Part of a small language model's weights.
Size: width 384, MLP 1152 tanh GELU.
Architecture: LayerNorm before each block, rotary positions, untied embeddings, attention and MLP in parallel.
MLP neurons of a small language model. Each row is named by its layer, matrix (up: input weights; down: output weights) and neuron, and shows model dimensions 96-191. Each number is 128 + 24 x the weight over its row's rms, rounded and kept within 0 to 255. Numbers have three digits each.
After each neuron's rows, "fires in" lists the words (lower case) most often at its 100 highest values on Wikipedia text that the model never trained on.

L3.up746:156134130114143103148131115086118120165179143091109139070141088146174122117139081123138155122122142136150111159093147121113149126134129117140167133149163127101097211117124138148123085120148141127153130150108117143126108132108146118149108101102120135106118088124114119149116140098123111109
L3.down746:115112133143129098117107122137146144146119142133129159165133143132123127099111135145000123115130110151134121114075135113088119105140143140125136119147117135110129098130155136150158163144143109159119098144111119147131097151143120143118097159116102121123127113165150125119113146149125105129
fires in: "its", "have", "these", "any", "their"

L2.up187:123143140105129103105149087167142166142147132121138168106116110075138104126107072136121117117131064110125143101145176117116102162089103123143121096138134107137134132155130123135107122108146131105113124066121120088155134113120109133139166127084133136111102123124120140136107111122114151149
L2.down187:145160128101115121122081118135154125126099122144136085137099155191096154153118137113115106097121102110148110123142137124168136111172142114102147165102106158128111096116094137114137095156118146190127139200067152132106160129127182123135156124125088132128145111108136116108176099146171166121
fires in: "side", "single", "arena", "round", "order", "type"

L5.up602:114155183116121132187132141145128138164127134113117143153123124138106107130148118111130145124127136143141124129129163100150112134179112141161183158158155150153125172122136160170139143155119176147130142139136112149152138147127117189123170149124161154125139136125124160140110102125138110117
L5.down602:139160128097137084128108142136134157126119143067155173134140121141149106122163113144110114159137124112154103162124128170138129137088114168163131134094147109102123086144118163142136118148127143105126138141130147175122134125159153101119138119116139152168103123156163099116140143103147136098
fires in: "born", "left", "career", "middle"

L3.up127:128154081148067136144136119112151115146152105107097119144138187125130114120105111131137137100107121100127108153186125129096116101135098144116122190143113120106164119128170071122104109149117115133120125085133093102128135137105066118172139130102100074070114122137176086111131127104150120142
L3.down127:128116187121184136129099109168140109118071162131142149168078128117114116147119158097123114127134141152147111132119123138115143106082191115111129164089120170113113129098112108096142144154149137158144100140114147156100120122174127132104088140118136149138128119117105176142128150113161155133
fires in: "made", "medalist", "while", "making", "whether", "make"

L3.up347:113147121126142157158106132164130142139114096137127147089130131170137102169119124131132127103164092086159115147092129144111126093103133108115142122106127115110132103114150169119121170134181093195129101154127149165089132128111097104124151131116179118155144148167114105129141120109119120143
L3.down347:161118111131128075126155121149097152118100132107146132082127110152156160155162101111148141133108150161115160128117108103120135127099152153120072140118134156111149133164117149159136130156104143143138169132127126096106117110137153140148105130129110145157148159098113091139109157150118130082
fires in: "in", "band", "seat", "games"

L2.up131:113121119213093120154162087159093120146101171116129083142147148084076135137165120133112140112136141134137099144138126131098141123124136106153111145156124167124087113145148108147152147161120145105109118120136173138109114123121111095144139104163086088130116165112117146143161127108162140113
L2.down131:072107141037162110115105143157123149147125118122146161121087100105138131136149144125125129106112141132119149156140136112184114097109114124113174125099125103139122112108093130114124110158113164157141102138063120114114150123162132102124115133153085133132057160106135138130114157139143130097
fires in: "also", "front", "her", "emma", "killed"

L3.up1089:122138147155184152194122146135147152139120138132127113160138127126176115137109115136118140123149151129124153134106111136149142133091185138150139149206118158138123159109150152151172135124099128124135115170134130137129105165122133150105119147197148152159138137169112094147174132147153124146
L3.down1089:143122097091124090122146136086112135115136095128138124118149149129113122086139143137148172123136131130139168097148102162109117124144102125159105120079167079114088136121136133131129151135135142143130106102120159122155138120125137092116148101151145099121114126116124124151119094118130089113
fires in: "york", "league", "what", "downtown"

L3.up110:112137116132093177095115109139136104143154125106108079121131132088170127130110089145115138121121114103115133150150087102113108093134128135158108150117158118146120155123097098102134123138147129163110148126087088093088125112140122162135152142093121089077146128114136099085125170140140133069
L3.down110:170130126133149099167161150162138130123141143147099158131121120113114120126143130148101149136152091140128147120115139151120102141125136095137143126212115198161139134095151158123095097131115126122176145120145119142101126136079143111178119131160105098140130147100133128124139099165101108177
fires in: "side", "children", "addition", "hours", "notes", "services"

L3.up823:141100097135172131121146110121108107085135128119088117157123104150113146146164172062114129144152102142133123197083089138138093103131165176123090110125116124147132179148169131104141118121130121167138096110111132129127141132121141095115139134146099120122130129148129158113130097129092137112
L3.down823:148150111143125143125160106123131128133097115120141104123108124151116125129140139148194098069066125129124153095121152135122142125152136099086116115112126115154070100103099084125125107107139156099122122138121161139140116154161132184102096106105147125109133113123130101146115103126175159123
fires in: "city", "football", "what", "basketball", "wrote"

L2.up697:102133113174138144147125127136125135135095124120124110129128058105148134113128104117137125085126089142102125124132168151096139106119116099144132117176125098146155141142147152104126138177132150133086162111157140134128076125099110083112119118170133125125106131162146145170127139142112142092
L2.down697:162186123121150099084143143129155145162117121157125146088111148133121126146151107144122133124090159161153144137146141136131077125121133138068132160091083127120094134115080108151105131129145146152158107180071166152143149113115163144138135113117091099103100096106105121097172150121183131159
fires in: "of", "some", "side", "round", "someone", "bay"

L2.up444:107122143136137145132145113126119152166121093139075151111129104140107091139099056155122133151101089145112134139129158113084098187140135143141130158144165117144132154076135126119109113134156131111136129114119102121162116142148126150143174101149157138140146115109128129151107092124108162130
L2.down444:163161167152104086163108123113127130108111123147109114089118126126150131100090152157177095110131140110081122136118178114120127119132170142140132151117130170084135126146097121145152108101144124130169106091155135130153126067087134129113127134122110114130137173143156157135178092137124159130
fires in: "mother", "hall", "basketball", "belgrade", "press", "according"

L2.up814:160099124125114152112110167142100115102133118130097135143156195111147147167163145118117129166178142147128144166122082132129099112127142151112126148108122104148100129124119130156123104113119105148114128130122156123128146142139144144128109122158136142130103110118114111106156132152101073142
L2.down814:117132124157146172106148120146167096119105135108142135116151099131163126149118157136165138120161115090102176070100119125103086152107128113114094114155153132143125180092159174096145152119100126144178133081135085127150132182151094147153122123132148115172123187092133134119077111099119116145
fires in: "most", "states", "between", "side", "mostly"

L8.up302:144115121108171086119098139144109168147133109094126104125131113135149131136077095149150128158119117175089084119163114121165147105155128107113147092105125136112166170149122118089117144105108094087138096085179158148129121148140136143154168102102148168120137148140110120103135150110102113105
L8.down302:113106136093117121106126122134161092123142156082166145098111099145149139089124137111118131062112170130137141168108084176095105146124124134135135142121134095171126081125139082100152103135142087130160134124130139108131111146148131115143178091126135119123153092130127103148084083174164123142
fires in: "was", "is", "yards", "been"

L2.up363:168125129144131189163128170171121122088169129123132133149138137104107124153147148135138125147117146130132151151155130115156114121141114141135154144088165194125117122149152151152177132139137155152138126168155156168134141131128114159128164098132118131133127144121165126109157140154090083134
L2.down363:121139140144128101115126135135134119134086142141136126187177090125160126123116117130104146143144144119107125141139141126146103149102096135103090130095094107155125165128145132089132088152097157168129163085090117167143115139082112126150145105115107127093138108130137138144113128094118131103
fires in: "can", "could", "may", "cancer", "substitute"

L2.up1104:092124137126174113127133126097124168136091126111166132155134156130164158142139099144127128137063118145167135166109151134166144186131172122133166130149123121189131131114115157075114127133150119118168113127185137106135146130191179153132132165155134186149110106126136152132134118139140108134
L2.down1104:124129128146180097130114140076159143118147125139131142117154110116151133111136127104146126150132143108083129147127119117116154149162148110151134125093127140091130114146100102133167115096114147136094126123136125119132098098124085132141164158146101090076114130134130138124164120129123150118
fires in: "football", "basketball", "game", "year", "campaign", "woman"

L2.up573:129134113143160142120087127143125146130104108105115157110108102144136112091114098104112143090102129130104119124111125129086145156149130142158165143147111093096142152052117134146142127153128120095101126107127109158141131136116169109103103144074145141161155105160118158121147117144117099082
L2.down573:130147147149145091161163092140144120124160168112092118115120133176148128135204103145124140141124145177117124133162122129121093146123137135098122140142154125098140124159129120137154143131132083107135112101134142134135115113125121183122123170152134113138129125167136095155159114160120157117
fires in: "years", "she", "few", "peace", "elizabeth"

L3.up786:126092092111141145119151133091116112113141071129114141107142162138108108093143143135121126158133127147133095167131082145168118142133163173065110173087090147108149175109127092138158117111089116120157130135121105129181116118158132088102095116141153113087093121135152119108136136141081135127
L3.down786:149110150183149114112134114128103116113143130084135135172171101144170138096145105170176149081110143116115175098153156162133072087151121097129097118111153119098086128152132103138112133108113164096107117117155127175140151142121125127102104106125156141162136102141108147128104087070152105110
fires in: "total", "life", "hold", "destroyed", "hiroyuki", "burn"

L2.up303:142119172132164145121094143150130118132129119126126109131106087108129142111134104160123128112157154114109132102130113147074111133118102094136135123163121157145134123132140155134115127072149106160153142104132141130124131123094125110111135081144126139162138126126102103109143162135130092092
L2.down303:151162094148116097128151134149152126121109089112125105135181147111144175148160143149094136134073133109143181159159112071103124151118114179131144112123112122129112158150122172143081132127088170100119117127119108108115138133143081113133124145139119127113114123130111126167088130133141091093
fires in: "can", "could", "side", "down", "may", "download"

L3.up331:106125141106132174176106144125161140129124130122157092136164126158162119146123126137145130141170135123139103116136087142156128151100156102113154153073120138170149120133146119126142101152135131107187147207134130118117133122154137138094120143180108115088129146106128107110130141122144131147
L3.down331:118078142155145093109125183102137109109150094142106131147136093085099123088089147148122156164140147117120133145130130170147122100111100172140089136108129107147088156085127147126147162106116176155112149082132136166155103154107096119158105119142113118157123085119131158124113105112116089160
fires in: "known", "2012", "well", "land", "12", "based"

L2.up685:103122118170148133172135133177152126166101134115105134123119103126123123106102120132136147127167120119102119086144145110085132113114133118153128148185145105130168135165104152121126134191131116159101157082114121139111138137112124155112156171101135102129152131138118151159095124120087176115
L2.down685:153208144111116100125163142134167155114149102151164096105132108155139146102141132152137127092080155159153108136110136145102137100168149126136130159117134140157145111081121116139133141103182132115129132155074177136134161136154128130117153103139144112188131136137134130148119052166136113150
fires in: "some", "along", "among", "review"

L5.up494:123119128105146117149110138169187153135085160109134167147120117124098144104118131137143130089116112137109134123123109165128146138135121124153158132123116100135126148121172102113147155089096132144162152119133106123143144187109084148141150167103091146107147148143134136132120131212155120095
L5.down494:114116146112110166128090114106082121096164110157136137160123124137149113121136126124095113161166150156131143180107130103190145141162160145155113127125147140086135115138114099132122082151148146130121095119129136136126113097119117108092104122150129118132097115109119122114119126115159129094
fires in: "until", "since", "became", "massachusetts", "physical", "st"

L8.up751:142088126098141122167113122072139117153141128127143157156146145105175157113125092110142162108141136137109084155154140169152146146147166117127111144115093124091106119119140182127117121101133155133129080125179132186151113127103129141139139116094102158099126127155144118179101153075089144096
L8.down751:123134133124100118101113113135120149114144130119156122147135102137182137140159102143076087145129124116129135117113145125096158153136095119093122119139128146124084108114141131177132147114110154102129110117122116138163201125151150154154105119117140108166090111150087112118146110092153101096
fires in: "was", "would", "had", "is", "to", "will"

L2.up678:146132157186148126100093139111138131143092118102105150146122108124086118084118102146135133131111128121114143117127114147104125105141146100143138150142117075122167138084093135105101141119105127129130168126138127115128106126102155153125143112138194176106159143118123145142160129131161136096
L2.down678:162136135147104110167140072132149103137152131162108133087138140110155146152175138133087149139099178152149147175130162126136126125076124136122113107146118123112164129147155130161077153099162103084110097109126141108136128098072091149107137135158108147175137105182129094106159109096117085130
fires in: "as", "community", "republic", "like", "sometimes"